config.yaml
n_layer: 17
d_model: 224
n_head: 7
n_kv_head: 7
head_dim: 32
d_mlp: 576
vocab_size: 6480
activation: "geglu"
norm: "rmsnorm"
norm_place: "pre"
norm_eps: 1e-05
positions: "rope"
rope_base: 19400.0
rope_fraction: 1.0
qk_norm: false
attn_scale: 0.177
bias: "qkv"
tie_embeddings: true
parallel_block: false
init: "uniform"
init_std_qkv: 0.0334
init_std_o: 0.00572
init_std_up: 0.0334
init_std_down: 0.00572
optimizer: "cautious_adamw"
lr: 0.000839
lr_mult_o: 0.807
beta1: 0.9
beta2: 0.99
lr_head: 0.00532
grad_clip: 1.0
warmup_steps: 213
schedule: "wsd"
decay_fraction: 0.689
decay_shape: "pow"
final_lr_fraction: 0.1
batch_tokens: [16384, 32768, 65536]
seq_len: 256
doc_mask: true
train_tokens: 321600000
steps: 9923
dataset: "wikipedia_en"
MLP neurons of a small language model. Each row is named by its layer, matrix (gate and up: input weights) and neuron, and shows model dimensions 80-175. Each number is 500 + 40 x the weight over its row's rms, rounded and kept within 0 to 999. Numbers have three digits each. A neuron's up and down rows have the sign that makes its largest values positive.
After each neuron's rows, "fires on" lists the tokens most often at its 100 highest values on Wikipedia text that the model never trained on.

L6.gate554:566571433455515441425463487506511508483461466495472458444452491449442553580481535465422538588459542523469538503471484502536528501512524478572437530538440413524512539550490477445536527464415556533420474458467473459497572511511480521560489465535549481464510550570504421478506441506456491500
L6.up554:538478541445559458514504461628488537527489438454521576491486475436472449545512487486411495503463436427602468499528505520443484569547442504549476506406489531476446509546510452510541488523546496513525475483470427485507526565485479482480460498455484489535513510544484479466516530461487564515
fires on: "or", "ond", "s", "S", "s ", "close "

L10.gate308:500432490462458550543510517575523547469548546443494473515545514474503453501414521421527517478447497439470529428499546462486531504535509520493472436484507471526519413488517449454466537445527510507494491451491519516463526495503486523489604444452450446539527491483578498511447567487494441498
L10.up308:502551559478484523523486517494525526519575476511494494523496501566458508489495502508554586599494463531459533526510422506476530556488460520551513522469498405474434524541491501502489503606448471528399509490543502575479479490522400484433493524472550432588480469500453485464563530465545558480
fires on: "South ", "North ", "West ", "University ", "East ", "west "

L6.gate565:474467553534496549472563494511513482509450524607469449502429473554476505409493493524440458549460476515478504460465489471535452554540550537491490481477421475513485493543452464530532475572484443511569502511612478487507520497514518568498508435641540498461487433465462489533552494436532447515
L6.up565:467464530426505474470522413510424521526645504460437520477498557457482509474431531513490458568492529540445478468463533561535561517519431495540444491517532541430538530562508512473529525514433511442480522431465491432535497479548513535526515487541420492543494422518463460457463453484520506474
fires on: "el", "del", "on"

L12.gate144:452471522513502500469562557505503538454531515497510486506435536526554504451483545436532491486502571489537534500496494460588518506562517420466527499560467441548452507514523501539512500413482491496456458533489469514462474498479522502467441461495509556415423420405528398520517488467497542514
L12.up144:481518464453472535567467566464552466480438566499501481507517480455558586442393495557540471473424474481563502500462513521508521536483467572480486547492490534522455446500494431431457498435561474529598515485512453458441524463551479535480519540518492512519465478484510481514549442580504460518
fires on: "K", "op", "k", "ak", "ip"

L2.gate455:486517509556444538518543490540457473530518546506552459555513464431510518544514573465458536471490534468564537545437477516492527593573543506517440575478409498509522455506490543465473477451467575520514492484470495502532516464550481465415493528491512461493488540524466492444441535516495530444
L2.up455:462463461490521494528512472513446509546475422456501538423523544492540486474570464497497504460506487522483458550416483578513550482511483534543520530468590530536529449529492528504521598477467478461488481511401492462531607476585474493515478555539485462424457466551416548460469541438453435492
fires on: "T ", "E", "E ", "K ", "H "

L8.gate251:493474521507436528470512498587485578479516475469483479535501537522494507507517538434448500473517552479513505562451580489522568545489469492511535501504437483500481424459516463438547529463525505454483471499486495435527418512451507507559492459486537526467456514381535473519525465475540547502
L8.up251:488388401505513604562568498543531490512439490535439472465520537531498530446517525535466516528518529522494483512464489541538529546529494456541547494548524570514520562504541512492582470526503535512486481453538501450562534482544425462495496474486483504496497508486500460582511491539460484519
fires on: "Democratic ", "USA ", "Labour ", "Conservative ", "Republican ", "ESP "

L3.gate426:435502504448492541457525523507507520532477481560490508514524453419531486424491520577458588474452477522503458494452500525566483557506486490501466556532562492503442562533533430482525517474471507544549457499454538523515525454444521495481558452542456473547491500527500496518549489489490531516
L3.up426:499511532498445466514539461499492465459464459480499536510439549453549508531492504525505523527426508512456413471421485541498453522454472430439459524486475542471480483555486497502549571573516541553487486575495512521455455434505547508457502503434521496461565450477475519564543485510465527532
fires on: ", "

L3.gate506:495568515429509430568439517441451522521505460491524533539449508454522483484535478479503463519363495479556380446421477505471446490454428522458555496454513517529500486566534548556474456593553425460506536596517586542478460499492557438487493540540472468551575416511409509521468508478535518544
L3.up506:520499518528504452490500455529455511477475468495460488578425558470553514531549544524525550514463451537447496608444536512439500538499488478556464506490455520488467486486489495573497495527454482496541494539477535397472577426473563520480509497485502513451489479471462533461530460438563541535
fires on: ", ", "' ", "; ", "th", ". "

L3.gate360:509466416500536428504518494534514542491475443550549474507525485485517482486475473512532482538506441424522539456471574472470512507468478543535452545506419538520468537483528424498530475563551450519485573501503481487502536521478510440510542499452518495542462498521587553526478505429468451468
L3.up360:474480521488497509537532473470531514476460526493460498480494546544478507429406492451531522522474557478476478445454509507560468473567458436525457527514502544539530481492476469510472483538486513529496521451478514489537504498496474537544551491467428488534531530535522581583517536457584475462
fires on: "ti", "to ", "through ", "si", "s", "h"

L12.gate25:451550471504459538504524492520494518540459513504487438460472531522475500464501473550425445468458438440465558482518518496560517449421447562454519473555548566499471513566467467554490546505473504511558496522546507516493494574506484480545507459498487490506498476600498439523485503431421556585
L12.up25:448496483448549473458525527505462479483464449527454521503460481531447451535489534503475454600515496507489398477553475539496545474570516482543461513530476548517536538451476486580461470488592451457480473462522459491488559508463441480431499424503522447453470466550526495496482560585533493491
fires on: "was ", "are ", "s ", "is ", " ", "were "

L3.gate527:447548527523449499581438549541477590475571483542479527523504469453443450459504564479496512461425543539411434500519515496483470497473439514471518514496513485498461429513413493433620507493482426478495448469472541580432445486465500445557441517516541460501516457477495551531538491510518501527
L3.up527:523452548526451499482464471515471525453555473437515546497445522498447425441550525451499480521468479521482483436521568482440481519504478486564504501501520504470542410481442543539496486462551506481417423404488522518483473525523434474506504578473526457571500519467470567569488481458483435509
fires on: "are ", "have ", "make ", "take ", "provide ", "end "

L3.gate554:551395393438490491454527451473469515477464460429550498465498455441473456445569495552535469560492498498471531503472479503514501478486475499499492480485518459535534543515432463450496468512612464483533456496475468447458474475520449474500569538532470441499464514450457452488477611484462464519
L3.up554:519474539493456500534533429415504494510479522510501517427513546525447525392469500507511526478520475563492526509473480474501485434573486512550483463544461474579455541541451556469562488451521531544495534398485530507488503543557522489550576531464463418473560456505506517496490546466490531515
fires on: "to "

L12.gate444:484478542510494530491404506427543470519506443484399513450495469476414563466442497524521467457429557489471559405467526556517466532526495512470514515557520489572511477516506433456542524460434571485517497497476481533503521554550510483487517454539502513540539552504505521428514487455514484483
L12.up444:438500550457537502401507486468490556508472450554406449479497506425475470490469500500427518489507541536539555457493470459497556487510498481485501484432492469450494526472528478481516504580458489486530533534548502490532495557484447550519540509466415478449536509462495477500478421499513539448
fires on: "Al", "Gra", "Lar", "Ros", "Marc", "Lu"

L5.gate61:533504475541517573513540488476609513473509525608475486464481546518567459492493569553504533496533501444512487470472495471505459559504575522463569463549490538513521566547468456498476523521494482483504491506516491483549583520469526441476509501469458495479534522503596570570495473499451467561
L5.up61:458528510494559576502524517554502495447526502445456502465517476560517543488547552523486539523473538500512511474393548487486459477524513502458585448472493496464565611539467551465532461471600514538479471448520593444440584558444487520442494487513435563477515517529497470493435478424534536409
fires on: "im", "inter", "US", "ash", "on", "near"

L10.gate91:426455553464509473486467441473488512454525516484456502509445487416475546509408573519502536512466494454574469509573488518406528492534457416491474541511451559479417608427464542487474494519507519531471515501490477519499459510461574513521543506580471430520491576409513485465544534495448539478
L10.up91:483523495468507525498507445434504474462518457506493516500571461562486545484506476472497553563463510451515467426492545541527473532439509476540499447506468517497520457495490441540413469562508478475477513517508452546526475445536539422567491503495569558495553437472556514471556528454500461452
fires on: "- ", "all", "ch", "l", "oll", "Gall"

L5.gate312:472502494437470495480512517477548485485521471491501507504468446507480511484557498408539546490532485529565487513478492554518472479500486529492521523543527586467448505479509499467448453478539370545509468531399537515463516511470505472494584515502480518477537469406470548454487450524464571502
L5.up312:492569548480483501511510550554436457517485436464472528539496517497512515594494522462457500459531443480501439497477488485459489430476420482486508482445553498513510517498516513420419556534432478472551567447512522626549463578474492482478530451531542467495449537498478503526499452494463455435
fires on: "y", ".", "(", "; ", "y "

L11.gate118:440500508485494474504595475551520405457526446464454517478504496491443576524436523481505517529544497545570488554520474523526528505590481424486455554438478492484456521499471456498477528459533488520460493522456551458514461468498449520454499508480517550541530545509506471444476505527500546486
L11.up118:533485518468428511478515529484529493577458481574535452510526516437562485550502505522544480522527465460534506468505569461495535544497408467475520503514499443522541539504627550462444468522437557566512563450462428546483487595483526491492501503511491582458445540533476467538463510511468456523
fires on: "| ", ": ", ")", "(", "Bir", "- "

L6.gate159:488496519458483510520480463524487484536574491537509467547465511559524510477524557532513549496547562492464503446487553444468522500565522509516534462508488468489428524538536467602482487494534510577463513414447532480448412502526516441518535505571527484555489508544532570425535489462468539477
L6.up159:548552489491470505508494499465465507514497491519559499544449555524467469513535496554494490505459499468512467521455521498532486442513474504502515528580580510512461549471511486509629503458486531465512495473569471557555534548516479442421492480483490482477471580476468542465545477521519495533
fires on: "y", "e", "as", "ation"

L2.gate37:481547544578489518565466542529462509557485474505530496521508536511531563478478553526402552479449454481480441549515527491522549508539478564492480471431476507548522493458442527534595524541443532475481527501480448489541535518473575534465388546489528432482571545492460472496446434512424514521
L2.up37:542490495520389492394516558524504455511449485516462481505573591478537517531520520526440487521495465537529509500425419545468474506481527509488520484445501505536444482507528458486447481420584516496502426497507483467563556461513443483497564562549513520467451481512505499417493459434469506524
fires on: "T ", "P ", "S ", "R", "E ", "M "

L6.gate563:473509495492504583501511488480472535442534513447518462508442475500498510458496517508504500536475558527460517494415481500501456572538478540488494492535569523504502506502465467517544501543522517560554516542445508495494424524532526501564494525570447494535528500478496539532556473518525451546
L6.up563:510504462426451449465484496499488527526530442506506499535412571452500501485483540485520503521485486506442508463510481476454532467481462485490508495501501518466538555529570447574587438472537548496457424467501551523445472554499474470538596482465447488613496490437445544479479481511452502511
fires on: "ed ", "as", "y", "en", "ase ", "ly "

L2.gate464:546639488505533503539508468513521547593560516496522432465473464517393470532505508467475530468556522532519487503572482492579563481533470493511497470526491504517518459456462520563541551417475488489514465486524549543549426534557529493502522476474549516548491528491489488525447485567486478474
L2.up464:489522516547581495518399506458487537531503474523526521496544497423536559523506461489465497475473426482570455513482418529545544582594461503491522556528453418511499474553491452463513473545484528450484490426465530564570414467526447481537508530432463539462500465489542456475499500478463600488
fires on: "| ", "ers ", "ed ", "es ", "e"

L10.gate74:452487496577483479595493546535439551473469558525529534455502453442516538491460545467512527492490552544490570500487424503497568472426586398528475535499499472448539542559488463493526493558505490475534549516549444508505569543433470536485470460555469555579552586462480510539540443521466542487
L10.up74:505515494542505517519482511463553439529468544501414560558530461523472485539463507566472535517478498454579539512452498553522552532471548492515503528471541459450522500518483495471483465529426540494528514465559381456492506539493581455430573598582548481574516555502489524547534462503537538491
fires on: "dis", "é", "In", "Dis", "Res", "| "

L8.gate226:508432530457477510442491502468440495427527471510448451463523458499527539448490520519463488529526593459491400526480487477543461451487509450513474548455445480506518527473434503473458526563448470517561563476455535465472475534466565442495504576436414431506495544497545514551471561521532538554
L8.up226:565547511470535500448518564462433521535582497510481480458458472451533513516466522567417504465546545459552519439449534530494433465495538496512503575465453460514552483502478508509505489449540540456471514527499534493521421543558546398434476402573449535520510464513555483518473519492550506504
fires on: "N"

L2.gate489:493548505514475496470503500503491545462535510478557419488520477501474468508522499542532475488458490487540538490480529509563491493504531516530561528600438523656441418529523448548558530470549532484557427503548495502539488512562528446439465508469558507475488447512521521464382464503452513567
L2.up489:457459492574518509458539509483465572531510469443536412462561496437450584520471482492502510548477483448490490448515488509581543475484505586460471497538432484521467442527473462521533468504485576476526501485553423435566560449572527463427479511480574520440555473441517417492467485488479592527
fires on: "ed ", ": ", "ing ", "ting ", "| ", "es "

L10.gate567:475501505505507489440521470484573500542518504537441468484511391560571534470506531512466516421473494450435482530465497462543498524466465462480452564500549487522520499492467489485477532564439514496529467499454510492494588508519581420469517508507510555459451550575459532510488508446477574520
L10.up567:467454503455519549443494473473566540551517470458483551490457407590485473529467487484488440449526598517491480496450521519567450500530489553516522536518499464473489501496482455453425462449478511471526591430482513468510519570483535425524439488467504426559455496494488523462532453505530456516
fires on: "car", "ir", "ar", "bar", "bor", "Bor"

L11.gate151:449512464522452512523513524536506488506547543511463464551489555450475475491425516591494508528441502523472535448461520518507484549463525478485507481532500500440525506472396520411494535472539479431537501491471488517553539438509495522524484449468497489534541476497545455526533500490495522497
L11.up151:521472515506497477538463514518538478456475531491518536508549477473462490469430505527614564565492463541549514469552438437484514525469535486501479443514535512498473455540483529455466452506565488444519487475474543454516480426445485501504513514455532508481555558545478548503532475460564507474
fires on: "at ", "p", "At ", "er", "comm", "t"

L11.gate28:519492469499503534531586492461550514479454478495538497506461510508512555455448500527485519467444529490557440446454527517553488482520526506455426498557513457540526474558462489563469511449505500427581516582451513455421544605441561555517481530480457514559566517456540534477479414499529503520
L11.up28:521480466528530520538493533498499460493479493587482522480430472586474480497484477473439511580528459487477443494540464478447407525545562499585450493494509479531559521500428419554540514487517471541491492499468512494466495535531448507446502554495485522464549575509548442503538573510516426458
fires on: "–", "-", "Star", "Day", "Con", "ag"

L3.gate396:469537533478456509454487527539454485480533433535562531510412475489529536514599456462469504514467524568501494528469476527584503487442504510486561548434409498488485459505554426541530521536483442533552488537514458497524573499511535471398522443472510422512475532488513420493535507515529583576
L3.up396:481571505428473451500490526451454521510465470591513532427475506468506533466501451515436558519491471522552476571421422565501512531445576500496533520423504493515443466500489494499551573558516466622510511550545553517513432459497542473463544406487445460442544520543523514425514490497530564525
fires on: ". ", "\n", ", "

L2.gate50:533520443533503490450523564482467531471500461594536477521468492470513463446546435515456492480505466533488492480534478573533524550507525532506524571489472432458389524479557440503566523531459468559601512556575488557531489501455497519431486486542516441481467441477559482495616481538532635567
L2.up50:466558465464474515495489421464574493451491547531475523495453526471482484428538509497459579519478480480520491525427513421414474510485496506440523510545461486527515426557539501583521486505519512534447491511546543502465497545481557473468539477509513465494476500548438548423468470544525476545
fires on: "\n\n", "\n", "and ", ". ", "| ", "As "

L2.gate373:444527480402522485426500477459517458555466569529513509532512474487508466569538509514448459486479496466547480491494525513453574518509550567542551576500512540553558474467476515468516465589521522500477557533546474477520480566490461475456497497627493517492527521438521510515479507486442516437
L2.up373:525552540563543501474441505509494461475454541512515536564546491507503479505473495565498527475490577443521492481498536447489573474497474501559466537575510563441467500551570488508559533461504484493525542513481494445555516544548486464449543554493475370493442466540476554497504528453454463486
fires on: "al ", "at", "ch", "of ", "ad", "am"

L10.gate349:385505515484435551537447532550484415509452513567550517478426460495514505502433549486449565483519542512500446566525542539455515585522557486475502497465532513554532473515474504421497490539489493534563501521585463529507458472538478526521474558531454515575541538511455538507444456517527520540
L10.up349:519419460569468564493474530503499524478458502382508422541526551504467526493453531471475488449523509538501482464473481495515544540455552470403502543527490464517536489453488508489526457511480488533526454478555438480546550511509445447455502481495431509554473563468492549489537442468505563511
fires on: "dis", "Is", "des", "Dis", "Des", "ous"

L3.gate479:457515458529484526446504444508549545538463549572543486526503470470448526535458540479452481485417492424518528503469558433558416501462490512445494507521467481582508477577473503501485517500529518532508501496496504484599474567489501524489483487527503468513544443557487478502515504573424481454
L3.up479:501513481467499496518484442501483459543490483514589560448521534556532503513539495530485445489468477475455545495497538458459525514492458532488525469555483415541476473505507492457541551471539564481446438579549478519491452541456372464524495512498477479465526511488452584568472508528472505557
fires on: "ed ", "s", "t ", "in ", "s "

L2.gate80:533454471491514434487442528484423485492471499485472569527508501523546469520555506498456465455482432492435503506520500492491468449419455537487517485507523430448552491498464528458558519518461474550492484455445484505487478480514508500577498473542503472488493435447510509470551532504477509528
L2.up80:578519590506431495499486509543500516549499493566485505455492506485524466497563522460499467474512474548476535527496567464468500461432444517475471505500459538491508495555450501464462511511562519487498569460461483527431549526488534474519531475508562447521529528467553442561400551584427501536
fires on: "are ", "(", "end ", "and ", "at ", "e "

L5.gate528:577480470485537458544478492523459562515526547551430459503526504470451553481508554543490559423476581531574474476459575522552535556512475523477448617585502425455493428539455499481531463552541459521545533487536460495468481486432461406554464526465408429473477461482516513516551541497511518490
L5.up528:465466503411525475511506528508454525559475488519515522511498472493508538569518509527548528490477586460488541533499548498535516567534481514477466506511517475506528517478529515517454467552529524517515486482500521424463498467492429476567512522527471463476503496486426454525534607507519532532
fires on: "until ", "which ", "ip", "end ", "time ", "way "

L6.gate116:479472501498562498459547465506492479518506521471488472483513463407541510515489530516460477488562581471566488546478518491543497458547455476429476514526514471467475486495525534524533508502483527527516487494450597430517600533484520477456474597446469513441501521586569521452463497503423500516
L6.up116:516561502452484469484509513457606446523460466526474469541486436513623572504511434515542515481540545481527568519468441485504474447490527453506472552469509549534444543484493526499426478460522419547467465502461510534519502453573489541550584478490532517488603423492570535502492494482482519427
fires on: "de", "De", "o", "Mc"

L11.gate368:507472506445442531399529508475515510498557519489486515453428511489529451533559578545548526456495489486507489507450533534462439556553491474431503481508464476460486543572547397567481506496467502495565543490473473475559457540574483460516482486594516501497513576480468536417445435525468489468
L11.up368:495522524543500494521543454478466464541498493504437581526507576544433509453481493530521561539498520499582513552458503496522488491539481513526515467458494549543538541609585487577521480518482569470512428500533489510476414484520517442507534465493502496543475485542510584445515564475476538445
fires on: "ts", "as", "az", "es", "res"

L2.gate140:452513548510531463513481541528504459523523625427539451500490518445503543539484534520506498487513511460514552508455493563587494494534497509505516554534378440449518494541557487540478499485548550542464531436503535514499526457506494485463538454504528563559451474507523462561479444570398516493
L2.up140:489561454454418460517516479556570543441516503540505485478466522477460488467507468547516458476461556531473504518470580551514446470486446566488542485505537468475484439470554408479496433530530503535500521519559536480525467574417578467487456509539487554511465423488508501486450497546513501506
fires on: ": ", "er", "om", "ation ", "o ", "on "

L7.gate57:481526443482537497474502465500503545459525550573464469512454454491454497511493526466515524493477484428540485479500554545455495576503622500539486554517420532576518564488419548472572414508502484495483544520519526480497520422511539512488502522525530428503494513466513429517518511578477506482
L7.up57:486554483496433512589551549514553551419502516485484554516540457597500482401480526528476483590478443446450526532511509494534430514494573529486531506435495558553536474542543544539520520595611467505509536509518552542480491494513425524501492449537559483520577479513508546506448442524476560548
fires on: "| ", "- ", "sound"

L3.gate212:482482563433486507414534448475511473493485495499530487456509425466452515537502499551465476466507484508448552466485493523485494537494546459485436429521508467499473518460476509510465454496535457522505506492441488517626494543498538473474405554566494517437427474542520575436459552535483558435
L3.up212:523416534457493520509545481505482459480483479547458452512519419491542461497475465452421499501538520564457510516597492484495499487595560452507532496411504447477495526495447458496493433510555504449496520534478461518602492478481520517479456534526494494463530503545473547509468545529511566462
fires on: "cre", "sist", "pe", "ste", "lead", "he"

L9.gate248:484563494530536515459500494429540470604564473491459485484513451427513549519462524490553445484498476495532518461570537454459461516440514478503468435494484495485490422581544446474508558490502513596530455506501463530531525484539536515466495515570518514527509565511489496515530461498450506482
L9.up248:580509529548507522522432548514502455515542446471430466490544482484531486434531533540578489533477499488527535580541500525551462439504473500490508518501524561532611467548488443448473524503531394516487513468536508418483544478489488513524466524479501493498492470497541563555502492497550540447
fires on: "sh", "h", "Sh", "exp", "k"

L5.gate510:432516482563448511533556505556515492538463470511533502512487514559559466477445473520464492485520504483453465532468498494526513534548473503506555463551579449443482541490503523605556502486565538506616482541527490494594518461419440543424452507542515548567473471488474529444567449536538542513
L5.up510:477474575485535544528512487517456518485515529466519466442516544474508424479521514535520471469458545524417495510507466593445545556493454487421486433557567514526536420518462520537510483531464549530504443519515460513508506486506576542476519513492516472478479507452458470538519511492509460491
fires on: "is ", "As ", "typ", "En"

L6.gate107:486505453544434491465506514495512511519442553502502488493466500535541542514559487385516493568536480470500500505462446508516449460476477577497480489521533531477488497445462537488484497524557470475526492505441529545553486613504518510494552534571528456466536439492426596493525494556510518540
L6.up107:540523482475490457473509503487484502459541578480546544502517553538514487449511528465489443543484487526504503503456504564456460534466486447563500525471443510445515576525514544489530535500538479538500555565480519495505542540487517525477568492570484446547476574463465478471507536553525495482
fires on: "."

L12.gate474:498486470475517472508495557473454453560510464447436464536496498469504544419498530557518418458524570547425618541475539533571490556527476471501461485475456514515520576544516459573499511456465451598512476523462449439513511496522560510528435503536506484541544483467510487448482486494508471568
L12.up474:573382492456473461493491492476471534458522527471449506550565507504409573505470514557520486559464496496517514524488500486476468501485464493443542454533548532517488549553540493520405542379572508554531495492540484487526466516523526490437471481438518475411522486465517550432497576464522519524
fires on: "pres", "clu", "as", "o", "res", "us"

L11.gate100:457430480503469501537475472504496485492533515548503528469478464459516512529468519428445489576422504463508528471549573543509527483594517454519518430497464451519496488517530458552496486485465521476499547478476461506489565481483482522434515480536500421515437510483582529485543489511456563539
L11.up100:457427561506417499575557468512480423501478499497511575591476503516543529448429493475569584477497522513475571475535489518465499559465476566570475434576524449485491491455455528478485422560469554446537465526477479499443529505491514455549532476498474511495540475496516547483580516519495503533
fires on: "South ", "North ", "bodi", "composed ", "theast "

L6.gate204:514443533481531549422510498537439527539401546533476432486476421482542524547436520487474604439460520440506475483517529500512534547497508482482541533547499552540508498573464406528516526458478510475534452522542495500546519474558515484427514512549482506525519516420450519497479535543441574582
L6.up204:479503511539510502439531531495489445517456509554505509470500485478504524432528467502456483469526439466561394469511478519505502468495506503476536442480467514486514490481532528513548498477497487443590500423497500510592553529586439492578433462500530473502434597486533591556499542586519486454
fires on: "for ", ". ", "ash"

L8.gate565:434484500501477511559605466440482485471488443464465533482479488467493443476431555535504490510521597532507504527491482496518426542496489490500542543458437506510497532567430542508541517541490481558508423516522583465521488406573471466501501442497495495528477396500426541504569494450488413477
L8.up565:466516479398420445453531507483556398496494539512487467510508483430484474506512469497528395505469481497485503518493548504489517590488469500492453500595485514502520547532556500503525451486473446425487561495528463404498512487526504549461476472497486564484458487426527511485471486465493489505
fires on: "on", "On"

L9.gate301:540551513492442483393493512522474511484505407538463486515470494468519510525563541533459525492519511550488501468501579503489538535490539460500557468578484492539438433555507460485484467495503477511486504503466446442530403462513477501557420450494452435463586444477481541550527497527480461515
L9.up301:537539406482501470499471465502526420508604492551465478513425525481509492517588494531494511544471515570530512487551522511468481445488501502487510459520492534432457451492476497411530439448501536481598465529544463433494530519471507509472421492438468477528577531523508547556504565479530553543
fires on: "i", "/ ", "f", "medal ", "v", "olu"

L3.gate99:447505498507587503456519470495464517520524509500526506480443499504468527457564506513403499510528467553456486520561430490480497532488481501542467550486466412489488520527549461535519489443487458532459528492485466528525503520519504546479566496469512523509521586518555428455480489553426494510
L3.up99:507462544532454494552560508511531507460498515539582474562510588466538506488541472471499458554506556482463465521533496521518460488539519478499606503498514511457489519507494482475556446557490561508518542569472506476524537470474482494521505505471498480503440465454549524477530518513472508487
fires on: "by ", "to ", "from ", "on ", ": "

L6.gate234:420553530574514564504477555551487504511445519477410479495464463489462483505498460520424436509498478466488485577522487543591444483452474548467548455533450490493488561473441522488505515475514491527521428447513513463502485493505475472485511455428535531490531439615515563497491491507515444497
L6.up234:512531574487465552474517451508418448492500518497491455482504468536452466550479519566512425508476574494455497424511561507513491491505511463469497413515488443542521416532484532506475480540561508539524497475586462477515547517473500467610508492488543443515516489473541469570497472525550510526
fires on: "are ", "is ", "were "

L9.gate141:473494521525455503563488421472442512454526519541444539510490524480562505484535590502475483484578556518441518474465530476548509643494588480535529467555536439549493503505490505541473456456500511532496449477522516453453474550417514469430491531442474478548491526520497500528505479469499529501
L9.up141:573545453511482500475494504477480515524484528571431520549484618542534561528485526507447547497533480509519518508510485540493500519512506476444436452506482473492502469475415501530521515510465488481535485567567483444502590495567459435515483476470458452392505508479478488502550519488475552544
fires on: "i", "age ", "us"

L5.gate349:519470507528540467455518426450485471526511513481405455473540501514530504487489511505587439432506485535499530537581535544524512529520486428461470453489556507519494440507488489531429536503454433531508522493446468449455479402483508527498488524476477576504502491487504439490504502512458546456
L5.up349:476520414466551415508525494474568482551449488487473504570516496491516474550539464496534444453529477528544467521452505531427502490480469487561546508503484556499479485550565482509559494480495449550517589529511439525480535547544519471457471488523523519475495499483483447526472553475482513517
fires on: ")", "- ", "al ", "ian ", ",", "/ "

L7.gate193:551468484477504514554469432499530418492503547477495473443515499480489565499527529488509555507579531511484535445468479467503601510521531513531544477506431519529531502498515484479546467459561495542514492483506470457485490506458487536571561465574502566521570571504551523423470553601437481502
L7.up193:536519534509490544525488509566424436517511496521461538511498536553500486477528474489505542481497539493476478602559475502506496433456446450515516492420512523423457415487469570461528494488593482588460473485476495495483619506417489533462467516517505493544470478519445456495528488487543509520
fires on: "and ", "& ", "ic ", "ate ", "ts"

L5.gate413:562517484531526499442592573510479555495493536504501543529533473456455464517475516506461499491451513532498586487457476507477519459513582500482550446507500516430512570554494554444484514554529461491591491518506461519573593494534428488519506524563553516421449487498506492517500507549491523491
L5.up413:486516458484452453548460554482569419486525521448483525473519480524572450431520480523523441521538521520510506511469496418490511473489575492436498438458550486474420528549536523481543537488471490548532533422482482446548494455529478523523528553505459550500524487533540506494554541558488504500
fires on: "comm", "it", "Comm"

L3.gate277:484499487497513539450440510487464555541491549558465449525589501414504543570506597399497533473519516483553514510529535535501519555524562499485517550513440479524519526506445488452541570533514484482444441479554497535564542481550534481470462461525469455412487505490488504546473552534447552504
L3.up277:451503588455445514563568542510528525490465515471452569512534508450442501511558485518472488450498500444530484469483517437558500477384487498468528478495529527547523502509550532492526503486522462528539484506572507534577515526473466503496480482464498519476483430516518502521447491494542541468
fires on: ". ", "eb", "in "

L3.gate135:518470528408450557458487508456451566492510443482508545464486570548424482484442530533487446558546525520427508534462546472489493463508534513563430479520442457495593510509486489568496489491522503557440571504537445483497530478530460561527469547512552500461519556472531535512512544489492489485
L3.up135:463465507436548550569489475525448512593518490406433515407520548533437538505452568493494509514548531469418525507513544540550532453533489472506376463436445464481559496478460487515465472428514504561421502449458481500511452512465471534534439497522447568523474539496488444509493522439462515421
fires on: "el", "all", "female ", "ro"

L6.gate63:511514548483484535460439498524513472527430477531545540501451481423457505520494506566512567438425520458495447485436502500511385547501473477459459478529501505459509467553486444506484521524514458491490510519494474483499480555457561508504457554540475444454527546441491452562515560502531482538
L6.up63:520451517513523553546510477545498539483532486476448453537463551489452506509510531544571545498451466461437494545454476518467487513528528460433462460546536443491529422477488450500522488495510541552595557514487578487445450534470543457465512546459497497445529465413389539528505524487474462494
fires on: ", ", "sion"

L3.gate61:555460557513546546516503482539536544480472506553518506430491536479473485524437535497571456454494544464546425445453565529527504488540517468488584503488465503487575437461494492482564523550522488527431476470620467511550452505445531451458518517543558442525484540505460493521538491498525511486
L3.up61:486466521478472559555457546508499556501462482556482440472480564523519548549484490473577458512512456528461501427508466480493462491444500517538532448517440499431518500577516519524509485540440462464498457495546488472486452440467517519516473554512577510543542489525485488498556532482532591533
fires on: "e ", "ed ", "s", "in", "is"